MLP neurons of a small language model. Each row is named by its layer, matrix (gate and up: input weights) and neuron, and shows model dimensions 0-127. Each number is 200 + 40 x the weight over its row's rms, rounded and kept within 0 to 999. A neuron's up and down rows have the sign that makes its largest values positive.
After each neuron's rows, "fires on" lists the tokens most often at its 100 highest values on Wikipedia text that the model never trained on; "fires in" lists the words (lower case) most often at its 100 highest values on Wikipedia text that the model never trained on.

L6.gate167,222,135,202,218,191,251,140,216,174,238,182,168,189,225,188,212,180,298,164,156,138,227,161,264,189,191,178,208,227,203,121,207,234,307,227,168,140,228,145,188,110,228,277,158,211,242,203,178,241,246,148,182,168,150,139,256,220,195,264,125,228,147,147,201,242,111,224,178,221,162,155,198,223,244,281,158,236,128,206,164,200,192,212,229,235,199,182,156,225,235,158,237,224,226,202,188,136,194,209,177,212,139,237,152,257,239,233,214,145,137,215,177,153,213,219,227,152,216,221,183,220,220,214,200,177,149,208,181
L6.up167,262,234,249,179,237,219,168,215,144,186,176,227,275,171,256,207,166,141,218,159,185,203,194,230,215,202,192,225,226,319,233,188,188,164,222,125,171,131,236,87,229,195,178,222,214,239,191,193,166,179,156,196,182,177,240,242,172,231,230,198,184,192,214,175,220,183,178,218,209,135,150,230,203,231,206,173,184,240,144,180,237,161,246,191,215,159,159,237,258,93,218,178,198,213,247,163,140,177,302,183,208,237,160,118,205,212,237,271,156,163,284,299,217,236,207,214,246,229,210,184,201,219,190,267,329,206,157,201
fires on: " Festival", " County", " Stadium", " Cup", " League", " Championship"
fires in: "festival", "county", "stadium", "cup", "league", "championship"

L3.gate382,170,233,167,190,244,223,214,203,173,132,233,217,190,229,206,210,141,238,160,209,172,219,201,236,165,195,183,162,267,195,188,207,156,232,211,229,193,223,191,188,198,257,211,66,199,215,185,164,117,196,227,189,176,295,153,201,189,206,228,171,184,195,148,232,199,245,194,256,213,180,262,236,136,212,208,162,212,143,219,244,237,249,142,139,207,209,201,157,173,158,178,181,150,297,180,232,193,157,265,140,122,196,185,203,230,259,150,252,218,235,252,69,194,270,283,206,192,189,253,204,211,231,190,177,161,241,214,204
L3.up382,206,282,220,214,202,223,316,181,191,145,244,203,192,215,198,180,182,231,178,129,218,210,152,249,166,140,176,168,233,204,164,248,209,234,265,272,179,177,187,217,213,220,182,155,227,158,230,187,132,212,236,184,136,281,125,222,180,160,195,178,162,196,150,222,181,225,179,242,217,190,223,202,114,229,208,129,206,149,201,229,245,278,176,145,232,160,194,225,210,173,163,217,151,222,207,248,267,162,280,187,188,169,187,207,270,237,142,223,149,224,214,191,171,253,271,247,201,186,259,308,178,224,165,162,218,264,184,183
fires on: "arth", "attle", "ruction", " attack", " services", "ensive"
fires in: "earth", "services", "battle", "construction", "series", "attack"

L11.gate111,153,173,155,168,304,150,199,142,220,200,147,250,283,238,157,181,163,152,209,155,141,141,206,136,265,192,205,93,180,251,254,150,173,249,134,154,168,170,232,186,192,102,186,191,224,196,243,146,194,150,286,233,136,205,169,227,181,152,202,236,198,206,219,203,157,248,218,167,213,210,261,155,117,213,246,224,211,224,194,170,202,220,182,211,199,210,136,185,178,146,182,171,207,140,186,195,174,234,216,175,142,218,159,237,262,202,250,235,135,263,201,130,182,172,268,178,166,276,152,176,203,161,182,163,238,207,173,170
L11.up111,156,194,149,161,259,168,176,186,197,225,247,194,191,177,246,173,234,216,253,212,169,177,267,192,178,224,145,198,215,231,180,210,179,159,179,207,169,258,270,229,228,220,217,191,238,251,144,275,191,212,179,227,149,212,241,180,235,191,200,168,236,182,262,154,182,152,228,120,231,184,186,251,137,217,148,146,186,107,205,155,183,207,153,134,188,189,188,190,144,203,251,257,172,179,211,96,193,202,216,161,186,177,186,172,256,176,148,317,229,196,240,131,165,178,213,181,218,182,235,208,191,205,242,193,149,211,235,201
fires on: " he", " was", " father"
fires in: "he", "was", "father"

L6.gate322,194,184,172,232,131,258,215,233,171,180,230,220,231,291,190,229,215,243,207,189,162,203,172,201,264,195,209,149,154,251,229,263,239,238,210,207,278,214,206,245,175,237,227,221,185,212,176,214,200,251,197,218,218,256,211,219,125,127,237,211,175,144,218,141,191,229,113,232,189,226,195,200,192,146,155,245,175,178,191,208,244,192,145,213,181,277,178,183,226,151,255,76,194,194,231,165,242,194,181,177,209,185,200,174,216,129,170,208,162,220,191,172,241,233,288,177,240,235,215,182,161,170,163,161,118,144,160,189
L6.up322,186,248,228,303,183,242,209,262,103,250,143,236,220,171,188,238,290,193,191,186,226,199,212,183,130,234,160,220,254,234,223,194,188,225,222,286,177,240,191,185,224,275,199,225,145,176,222,187,133,167,209,265,219,235,234,211,202,172,170,220,218,234,274,160,165,216,168,232,144,228,222,246,258,189,160,234,202,174,238,195,251,179,184,218,142,276,167,155,224,174,167,252,179,137,190,241,233,204,192,215,198,215,187,158,262,146,142,226,222,173,287,282,100,178,250,215,279,166,220,176,222,254,173,228,194,211,194,205
fires on: " a", " hig", " one", " j", " head"
fires in: "a", "highest", "one"

L12.gate277,140,200,248,163,260,219,201,249,204,154,244,205,242,240,178,180,241,173,106,219,159,216,219,178,218,222,208,233,93,185,233,249,177,143,217,126,198,239,221,150,200,158,276,176,226,201,204,191,210,214,231,153,147,152,246,177,238,181,210,262,247,173,173,156,241,269,232,213,206,247,139,233,173,165,207,254,216,178,289,192,190,211,108,267,214,178,156,221,186,201,207,166,243,196,205,210,171,143,163,254,135,235,204,226,242,184,192,201,165,266,166,142,188,187,162,200,203,222,231,202,242,202,261,182,207,219,163,231
L12.up277,214,212,225,262,123,195,257,268,238,199,169,249,267,225,211,239,235,101,196,191,158,208,219,198,154,190,234,256,129,153,175,185,209,116,220,180,235,104,216,209,202,178,172,180,229,139,249,198,176,182,160,229,212,175,239,238,179,193,210,246,209,265,171,247,228,185,264,162,221,291,202,184,222,189,190,157,232,112,203,183,163,225,244,199,214,215,175,272,203,269,95,204,221,203,171,227,222,216,148,236,165,206,185,198,273,266,206,272,164,229,189,143,215,190,144,141,178,143,237,197,266,239,137,240,267,151,205,223
fires on: " by", " UTC", " was", "ish", "pt"
fires in: "by", "utc", "was", "a", "country"

L2.gate139,167,192,235,241,264,243,179,236,150,224,264,212,252,186,180,207,196,197,128,185,176,247,263,205,196,172,172,261,156,175,108,183,198,190,171,210,185,185,215,215,168,212,272,177,220,161,227,199,161,239,225,168,205,254,172,208,196,252,224,217,220,176,203,194,121,139,264,201,212,291,185,213,206,199,218,201,183,114,269,202,169,262,188,170,135,198,155,133,246,220,229,198,225,232,253,186,179,251,257,98,219,234,197,193,230,144,163,265,188,215,142,167,247,152,200,215,196,153,245,132,225,216,183,134,84,152,207,148
L2.up139,202,227,186,220,208,226,212,250,196,174,241,207,224,212,175,263,209,166,88,207,189,207,241,188,233,159,159,232,129,214,169,176,208,219,188,186,212,216,209,209,170,217,218,206,258,177,214,196,145,269,184,150,176,299,163,194,227,264,215,164,193,165,192,225,116,118,265,189,194,255,175,189,188,200,177,153,158,100,233,198,161,307,230,200,168,176,187,143,244,217,242,235,238,207,272,187,145,205,291,138,232,209,225,103,243,130,194,282,177,222,205,181,190,226,170,217,187,122,266,184,183,246,138,161,134,177,224,174
fires on: " national", " social", " American", " international", " popular", " Chinese"
fires in: "national", "american", "international", "social", "television", "chinese"

L7.gate325,161,187,162,203,186,192,209,247,195,162,158,129,223,177,153,244,249,114,207,209,288,211,196,206,204,174,229,173,243,203,204,201,194,139,170,249,227,232,199,234,211,239,220,128,227,210,175,133,245,162,205,202,162,197,196,119,168,134,257,246,266,201,233,229,190,109,165,158,212,242,215,143,123,181,237,247,263,203,173,165,280,210,172,242,244,204,185,201,129,253,186,189,194,233,247,162,183,240,201,181,171,275,216,266,232,247,145,208,236,172,206,192,219,274,197,213,280,138,270,165,205,165,254,218,252,158,242,234
L7.up325,155,149,184,257,212,229,249,159,238,222,269,197,279,238,215,188,227,227,155,234,126,82,290,167,160,141,214,137,262,222,210,181,254,142,178,231,237,244,141,188,261,236,207,186,194,234,157,131,127,227,240,197,210,176,190,171,223,185,203,280,200,186,211,157,173,165,227,247,132,214,184,201,179,256,185,178,228,221,270,246,192,183,148,177,226,220,204,140,255,210,150,217,149,180,229,190,176,315,160,253,182,255,175,207,242,203,215,218,242,182,211,238,209,219,192,209,239,220,155,180,288,216,204,219,134,224,242,166
fires on: " which", " where", " this", " some", " how", " that"
fires in: "which", "where", "this", "some", "how", "that"

L13.gate128,189,183,214,234,214,205,136,159,209,294,172,208,224,141,189,209,192,244,155,188,204,257,220,241,221,237,201,199,255,203,91,256,186,131,178,254,228,146,153,223,144,217,247,256,198,246,140,162,167,230,219,225,164,166,180,260,172,187,254,233,263,92,207,199,153,220,177,195,191,263,211,182,166,263,234,221,207,255,214,270,199,177,220,190,248,182,87,227,204,214,212,182,205,166,230,162,229,232,272,193,225,215,193,166,254,214,256,263,134,155,220,167,172,193,172,179,252,235,175,255,184,196,240,228,206,168,191,224
L13.up128,177,194,113,246,217,173,208,289,273,156,166,173,231,187,230,185,185,170,183,223,222,178,213,183,184,168,169,230,229,184,143,240,242,277,260,282,111,168,235,170,154,212,256,194,165,182,269,215,194,96,165,220,181,254,217,191,207,193,230,229,199,215,263,211,227,224,228,179,261,165,212,187,225,151,206,239,234,180,209,189,183,197,206,190,200,220,181,211,177,274,178,184,282,145,164,203,216,194,249,227,232,214,284,235,192,237,150,154,179,294,252,127,234,207,223,274,121,226,231,223,216,89,165,287,228,163,118,183
fires on: " in", " at", "s", "ended", " of", "ying"
fires in: "in", "at", "attended", "of", "studying"

L2.gate202,257,253,177,242,251,118,191,225,167,150,209,198,258,205,199,332,148,157,231,212,155,237,234,254,184,175,145,205,180,236,166,211,206,230,229,221,172,256,105,154,244,289,220,244,190,254,216,235,171,242,236,152,216,200,211,187,179,206,84,91,255,190,208,155,220,200,175,180,109,179,240,257,260,199,313,258,195,214,228,213,173,207,220,177,258,198,264,225,216,207,182,197,200,207,262,225,204,230,174,172,219,269,177,159,165,176,207,224,175,245,241,159,179,210,197,169,220,234,203,227,220,160,189,223,250,248,216,191
L2.up202,157,228,251,246,221,145,216,214,234,197,208,175,193,169,162,222,174,258,240,151,173,228,295,88,226,126,180,196,181,232,192,243,224,198,216,197,147,246,202,181,123,211,300,176,186,194,241,183,190,154,238,211,215,278,200,247,227,220,178,235,251,219,191,220,194,193,242,159,213,209,144,238,212,217,210,174,209,174,178,174,165,181,209,278,135,164,252,204,231,333,167,128,180,150,201,234,200,222,195,212,216,154,161,169,133,172,181,227,174,272,164,230,242,152,220,242,221,252,163,203,37,182,202,262,167,197,215,169
fires on: " of", " only", " re", " G", " inv", " at"
fires in: "of", "only", "at"

L7.gate280,160,180,187,218,155,198,171,206,145,150,233,215,216,187,134,193,159,157,188,166,193,218,175,156,201,155,180,210,163,187,124,234,185,197,154,196,155,204,234,218,221,247,249,139,189,149,168,143,199,209,174,163,170,115,230,174,237,203,208,192,253,188,169,122,190,221,108,152,203,191,169,228,248,193,266,160,124,202,249,156,198,128,201,154,168,236,256,186,169,152,151,142,231,188,190,244,189,185,230,273,154,162,300,195,240,210,229,148,213,264,135,123,193,240,252,189,230,213,158,158,175,115,226,217,235,226,213,132
L7.up280,177,176,221,234,122,179,194,283,164,186,178,205,168,167,218,281,200,172,220,151,159,201,120,185,127,179,164,259,188,115,122,210,197,194,195,176,201,187,232,224,164,157,245,204,157,131,124,81,157,233,157,215,149,155,214,207,237,224,204,244,182,283,154,154,142,221,172,222,149,256,158,231,292,228,215,143,235,178,202,187,175,170,188,233,129,167,213,204,223,138,159,218,172,179,149,246,238,189,263,234,194,188,220,234,247,220,243,181,180,260,192,177,184,222,182,238,184,171,195,191,217,195,193,190,159,213,237,131
fires on: " which", " part", " appear", " described", " played", " other"
fires in: "which", "part", "described", "played", "appearances", "other"

L6.gate8,171,194,248,177,231,183,176,192,171,215,218,142,239,223,206,209,161,170,180,164,135,153,247,169,244,187,198,206,278,227,259,252,157,216,170,239,257,160,213,186,286,140,234,228,193,237,191,219,185,255,225,134,182,169,232,216,188,161,174,243,161,123,191,205,198,127,252,235,120,185,243,143,153,178,191,211,296,215,183,260,165,196,200,250,236,227,222,132,236,99,214,165,221,227,164,106,245,196,183,188,190,261,168,150,253,236,249,254,228,175,185,214,216,173,129,163,184,190,196,76,248,182,223,233,248,170,79,204
L6.up8,204,189,167,196,237,201,174,206,183,217,174,207,190,160,258,232,227,86,215,216,192,173,211,199,233,230,185,152,204,158,285,256,163,172,226,205,298,187,152,234,229,179,175,190,235,255,241,184,162,249,188,188,140,213,223,185,166,179,202,206,199,158,205,212,127,148,256,257,168,192,281,184,132,266,222,254,224,163,220,213,225,239,229,263,285,268,154,156,193,118,211,207,247,214,132,158,145,151,179,169,155,206,169,229,155,210,255,242,165,203,203,207,238,252,216,203,173,282,242,224,180,229,169,147,190,177,246,249
fires on: " he", " He"
fires in: "he", "hematopoietic", "health"

L8.gate0,134,227,165,171,262,196,179,196,204,217,218,169,177,194,210,212,184,178,146,90,92,234,253,159,247,231,242,226,245,201,68,186,196,132,184,178,252,168,176,246,242,177,199,224,208,240,201,202,208,157,227,203,254,163,157,138,182,184,203,208,275,177,221,243,128,154,241,239,183,186,214,158,236,223,165,222,167,217,182,208,314,205,200,211,191,225,148,186,202,162,254,164,194,164,113,154,191,213,231,132,193,232,227,228,194,230,137,221,217,147,154,147,268,171,212,195,132,224,173,191,223,205,146,272,206,227,204,154
L8.up0,206,163,172,132,260,188,161,194,141,186,195,261,158,190,245,239,184,152,189,162,184,150,175,162,214,151,187,213,198,212,231,247,156,210,176,263,211,243,204,199,219,245,217,180,274,228,241,180,177,193,223,150,157,280,212,240,293,197,241,224,194,157,175,195,276,202,172,165,195,183,235,220,162,226,168,194,158,245,263,201,161,196,176,243,218,262,184,165,236,184,172,236,181,212,188,268,229,183,197,260,211,186,186,110,167,192,256,244,197,241,194,193,190,167,189,173,170,202,284,135,186,228,193,308,145,156,175,287
fires on: " father", " career", " brother", " them", " mother", " son"
fires in: "father", "career", "mother", "brother", "them", "son"

L3.gate373,157,171,251,235,161,198,198,325,176,227,169,264,205,214,164,270,176,175,213,217,243,172,198,211,178,202,172,151,224,244,211,189,186,207,176,234,256,220,215,145,188,215,158,156,207,174,185,136,167,186,212,240,198,134,155,208,216,150,238,222,172,221,170,253,159,210,161,261,174,196,255,262,236,174,181,241,228,230,175,182,222,133,191,149,139,201,243,155,191,196,158,194,131,240,180,208,230,260,135,228,241,235,236,153,170,235,202,189,216,236,183,226,248,203,165,238,189,134,188,203,266,243,205,238,197,214,203,182
L3.up373,216,226,212,229,219,204,180,201,298,187,183,183,151,204,176,214,194,213,211,146,221,257,210,274,201,162,253,192,198,197,173,204,187,226,224,155,160,191,206,228,194,220,175,216,227,181,230,214,307,214,179,262,285,278,256,182,199,277,180,192,249,169,139,210,155,238,149,131,221,197,226,205,183,268,157,247,218,264,205,165,195,217,178,218,132,271,151,263,203,195,147,240,237,209,155,285,223,239,159,181,260,198,158,189,236,122,235,225,186,192,215,162,164,247,219,194,261,217,176,133,160,108,203,133,276,227,162,262
fires on: "outhern", " top", " west", " West", " east", " south"
fires in: "west", "southern", "top", "east", "western"

L3.gate124,282,162,175,240,258,237,163,164,225,183,194,157,283,220,175,234,177,197,213,266,140,200,192,164,227,142,231,171,179,211,188,132,217,194,176,185,208,237,151,234,269,133,230,178,225,220,205,209,165,253,223,208,126,189,173,145,201,145,179,232,274,132,204,188,203,180,180,286,172,208,154,234,263,173,186,199,207,200,200,233,197,209,84,246,223,208,245,125,191,183,248,135,132,186,295,206,175,173,219,179,245,175,209,192,216,204,145,143,234,203,160,178,210,209,191,162,195,128,193,110,204,185,208,147,211,170,185,225
L3.up124,283,203,152,252,229,231,278,150,219,192,174,128,252,232,150,216,213,139,265,206,225,225,221,182,167,187,193,142,153,217,207,185,226,208,181,224,193,181,205,233,260,135,168,268,227,208,214,196,130,271,221,230,122,201,161,175,199,123,207,213,259,187,176,219,191,173,184,262,220,194,133,194,215,202,219,144,185,249,228,213,198,207,121,228,179,188,246,223,219,197,215,168,161,149,291,225,192,229,213,206,283,148,215,194,227,213,86,133,195,147,154,181,161,272,208,176,216,178,176,199,159,187,172,110,192,181,177,181
fires on: " research", "ach", " years", " information", "ership", " teams"
fires in: "research", "years", "information", "teams", "leadership", "details"

L12.gate204,189,103,193,186,216,267,140,217,203,249,176,202,209,206,206,191,216,140,210,200,206,246,264,140,207,252,156,151,208,238,257,284,180,210,171,213,190,215,185,191,168,158,260,218,262,217,175,174,178,190,209,202,218,153,256,223,180,205,116,240,230,155,207,89,266,217,123,244,200,206,150,266,193,217,180,176,231,148,249,279,225,123,181,195,221,217,143,162,198,158,191,180,178,208,188,205,133,181,289,190,161,184,239,220,223,190,245,182,200,250,129,139,180,188,183,130,173,166,287,135,164,238,220,251,197,189,199,207
L12.up204,148,197,171,233,182,126,285,251,237,281,217,223,215,230,163,181,167,152,186,200,184,235,175,232,218,177,168,175,238,135,198,96,210,225,185,132,244,146,210,206,242,194,192,198,206,189,255,211,117,276,255,232,224,238,286,287,230,190,191,206,240,202,256,145,287,254,226,130,217,184,181,263,210,171,161,215,227,192,211,258,201,214,241,247,265,188,146,185,233,178,211,235,194,160,249,229,165,266,172,211,216,173,172,285,182,181,103,241,197,198,235,191,146,149,175,248,174,185,214,213,219,220,236,234,224,211,233,182
fires on: " as", " is", "m", "in", "Personal", " Country"
fires in: "as", "is", "personal", "country", "species"

L8.gate132,161,197,201,173,239,177,171,193,212,136,208,225,213,220,184,253,211,200,193,234,130,162,260,165,188,177,227,106,249,174,192,193,118,267,162,192,112,281,181,114,209,208,218,177,195,235,170,265,187,209,229,234,220,204,201,192,238,201,224,254,239,229,285,243,195,201,226,209,189,228,187,188,166,230,173,214,207,219,192,215,205,164,157,202,226,238,213,154,203,213,234,198,116,244,271,162,139,258,180,203,180,263,160,263,246,161,169,231,219,251,219,153,236,133,226,146,164,235,240,156,241,105,220,189,185,126,143,184
L8.up132,180,275,215,222,179,185,160,163,247,175,209,212,153,187,159,204,201,222,229,197,154,138,134,129,175,202,253,168,242,179,199,190,163,221,168,169,252,253,209,224,255,166,183,233,171,183,139,238,175,223,254,232,133,177,221,216,206,180,199,195,198,236,271,153,208,172,244,193,138,196,233,237,157,212,174,178,145,170,179,273,171,174,167,235,304,207,182,184,206,178,261,190,225,220,267,155,185,244,211,197,208,215,132,266,241,234,196,203,185,215,191,175,260,119,270,163,223,220,241,178,215,123,209,147,232,156,143,189
fires on: " was", " is", " not", " were"
fires in: "was", "is", "not", "were"

L12.gate378,220,146,213,180,177,199,169,192,231,216,161,211,138,200,195,186,211,123,316,166,136,215,241,163,233,220,275,189,188,227,286,252,224,227,158,205,234,212,226,257,192,167,257,159,295,192,189,234,238,237,226,204,201,119,224,215,174,189,183,140,265,155,185,164,188,193,151,180,208,212,168,212,155,127,211,176,238,190,206,199,235,219,258,193,239,244,255,209,249,164,178,127,251,259,168,242,233,233,232,171,177,165,255,221,194,199,266,142,179,243,198,138,215,225,172,170,236,175,235,172,233,112,216,185,227,157,178,188
L12.up378,125,200,217,152,213,169,210,161,277,249,203,232,128,204,162,170,122,217,168,139,164,211,231,226,268,200,240,214,252,199,233,173,220,228,213,201,215,159,225,175,222,165,194,241,247,237,199,237,166,182,186,189,158,154,128,224,176,183,187,217,256,229,263,232,256,186,245,258,206,142,206,162,204,179,239,242,207,142,204,248,216,184,289,231,249,174,166,222,236,178,218,124,232,210,229,199,206,161,187,216,206,208,253,202,269,234,208,132,172,213,193,236,104,219,185,199,97,220,193,224,162,162,208,177,212,186,144,314
fires on: " as", " including", " like", " include"
fires in: "as", "including", "like", "include"

L5.gate158,168,147,248,181,200,168,168,240,140,123,150,238,226,213,213,206,137,166,158,189,219,229,275,214,179,128,218,232,205,224,214,223,189,258,165,127,98,236,205,155,211,209,230,148,252,258,238,214,244,243,227,235,255,154,272,218,163,228,189,171,170,167,174,219,265,194,217,207,146,169,268,239,222,221,149,157,194,222,218,161,169,183,168,160,164,235,231,223,208,187,194,115,206,258,273,266,128,204,83,241,229,243,185,204,232,194,207,229,174,202,185,154,217,119,129,168,253,145,200,139,280,173,183,260,284,257,175,171
L5.up158,145,242,252,211,210,157,151,183,205,172,204,260,177,205,187,207,100,214,208,176,213,206,229,243,222,187,255,185,167,238,142,215,175,180,183,167,51,274,182,193,149,222,171,193,197,153,228,205,257,189,237,202,234,217,190,272,198,294,181,106,253,261,155,213,229,244,161,168,178,203,233,264,192,244,219,209,214,240,252,203,113,160,198,164,60,191,276,194,212,144,107,187,191,237,197,226,182,242,180,140,262,274,246,222,236,206,234,235,215,154,220,196,189,173,202,293,250,172,209,196,178,120,209,232,240,231,171,214
fires on: " South", " south", " North", " East", " east", " West"
fires in: "south", "east", "west", "north"

L2.gate108,219,238,174,206,186,241,229,276,128,177,205,192,193,239,191,191,189,237,153,229,174,198,242,181,189,191,239,195,252,196,200,197,252,209,128,137,210,202,198,220,167,250,211,155,272,190,226,178,174,278,209,211,171,227,166,203,229,245,249,160,230,184,162,170,114,197,220,148,239,296,237,213,218,183,192,259,207,84,202,216,182,262,207,214,191,182,194,143,276,242,194,229,192,271,265,226,196,221,229,144,234,237,191,129,199,108,241,278,226,198,128,213,214,278,147,225,204,230,229,227,194,215,141,123,102,238,261,187
L2.up108,202,185,160,207,229,269,196,255,163,158,180,147,229,217,214,224,186,196,141,257,137,202,268,192,216,182,220,174,247,170,254,240,199,190,139,117,211,236,179,213,175,170,204,164,279,213,219,174,177,270,211,195,177,211,241,192,238,273,264,189,223,124,214,177,101,159,259,177,225,301,261,212,242,168,204,207,179,139,221,202,171,209,181,255,149,226,212,134,281,190,230,230,227,259,211,236,121,242,198,119,232,227,193,152,199,110,280,273,228,192,135,206,197,265,156,218,206,213,184,144,209,214,138,167,109,239,254,161
fires on: " major", " national", " social", " international", " professional"
fires in: "national", "professional", "major", "international", "majority", "social"

L9.gate30,175,185,163,233,231,162,149,254,183,131,175,202,181,228,184,237,221,267,158,105,191,174,211,180,236,149,240,120,168,214,166,194,208,236,182,155,212,247,200,123,173,194,222,142,177,228,207,207,225,215,170,166,204,207,159,209,181,248,152,168,227,243,281,206,188,234,129,258,185,214,144,202,197,259,233,239,230,120,220,238,243,238,218,210,197,186,173,201,213,195,264,202,122,160,129,251,197,178,210,182,282,214,179,248,237,219,184,221,205,176,240,153,209,242,166,168,158,177,230,148,192,174,203,258,196,158,254,212
L9.up30,225,266,206,213,245,141,145,207,158,173,163,154,142,231,122,194,304,183,165,147,227,238,163,184,227,212,201,161,110,250,221,168,198,204,199,177,212,197,146,215,208,199,236,190,158,217,158,174,268,264,227,158,179,235,182,263,189,270,142,138,191,221,169,172,186,234,244,152,237,216,144,140,250,270,212,221,178,173,183,208,272,272,184,148,177,132,283,222,253,149,279,180,171,252,229,227,206,220,288,172,259,228,166,217,223,155,254,143,164,174,245,254,224,222,177,161,211,201,147,212,143,181,140,170,247,203,256,192
fires on: " League", " Cup", " name", " Country", " Association"
fires in: "league", "cup", "name", "country", "association"

L8.gate249,157,164,185,224,250,287,222,205,189,206,177,195,233,128,173,206,235,212,201,205,141,148,236,190,187,255,199,177,213,271,204,237,206,289,204,216,196,231,244,185,273,230,248,120,264,223,222,190,164,167,133,263,186,185,216,180,146,126,200,258,199,216,255,206,177,115,223,237,204,213,192,258,204,145,215,151,197,181,277,224,259,181,166,230,265,193,248,174,242,175,238,276,225,184,187,159,169,183,177,219,189,235,230,212,210,165,196,197,203,204,149,173,180,174,219,162,152,235,207,145,276,139,187,186,236,126,217,171
L8.up249,183,244,179,207,176,204,173,273,185,243,195,218,188,191,280,200,213,144,209,174,204,175,201,174,210,156,240,168,242,286,181,152,206,201,219,241,243,237,174,216,218,221,168,182,245,254,217,183,112,160,158,148,234,200,199,178,185,260,194,229,240,210,214,226,169,184,159,224,147,146,161,228,163,238,86,266,256,239,244,188,292,157,197,211,192,151,218,220,169,183,202,227,103,145,178,157,164,180,163,187,225,205,147,230,146,208,193,215,217,107,251,236,243,177,287,250,158,220,219,182,232,250,239,256,204,167,252,276
fires on: " it", " which", " this"
fires in: "it", "which", "this", "items"

L7.gate69,269,194,166,174,209,254,209,150,92,177,188,274,190,225,243,204,228,160,193,145,132,176,244,238,258,236,196,182,231,245,244,237,178,232,198,220,243,240,175,208,224,254,247,170,217,267,208,222,157,200,169,272,123,201,200,134,190,73,236,249,177,165,221,187,174,175,176,230,198,211,232,197,184,165,217,206,190,156,255,223,212,211,194,237,267,144,126,151,241,205,162,186,197,222,181,214,244,178,124,104,161,183,217,149,198,163,147,231,163,191,109,219,297,175,248,163,246,169,194,161,195,207,225,213,212,155,180,252
L7.up69,198,224,213,164,243,154,180,227,167,208,157,194,213,187,208,243,214,196,204,128,223,217,163,270,262,246,180,177,281,196,199,186,151,201,147,244,205,242,147,180,188,118,201,177,212,212,232,144,126,192,263,213,194,185,168,208,163,209,207,219,219,211,261,285,190,214,288,242,197,211,263,144,175,206,164,204,208,203,223,217,260,260,231,233,238,143,213,209,161,118,238,165,201,235,187,220,136,212,264,179,164,168,172,248,182,201,144,232,184,65,173,205,236,150,212,291,116,202,209,197,189,167,203,179,204,227,232,220
fires on: " a", " first", " second", " one", "year"
fires in: "a", "first", "second", "one", "year"

L7.gate151,232,152,176,217,255,188,175,154,210,221,159,190,189,203,208,237,215,122,219,120,185,166,233,131,189,238,213,187,278,213,274,111,199,147,67,178,279,215,106,191,197,177,186,210,254,242,157,200,163,238,138,273,107,212,216,221,156,173,170,193,233,176,177,159,118,195,274,207,170,283,251,150,223,191,208,197,185,203,215,173,203,156,163,225,250,186,135,190,207,88,233,191,145,199,153,273,190,196,210,237,190,238,203,249,211,213,175,237,225,240,198,192,200,214,112,195,213,230,221,169,190,169,176,197,224,158,224,227
L7.up151,131,213,252,200,212,191,214,219,186,220,126,156,228,212,247,146,246,183,222,254,143,144,241,171,236,121,160,186,251,262,190,185,134,256,156,162,233,240,124,206,133,243,210,258,213,162,229,116,204,226,244,194,131,160,167,151,237,181,240,233,219,225,119,204,148,239,201,228,160,247,253,205,279,187,206,281,247,190,242,135,217,239,180,284,251,198,188,173,245,216,179,285,172,222,175,202,236,209,179,193,182,251,263,200,187,190,182,216,255,116,162,214,192,186,157,136,265,187,172,202,230,178,182,174,218,254,265,211
fires on: " this", " new", " oper", " original", " that", " own"
fires in: "this", "new", "original", "that", "own"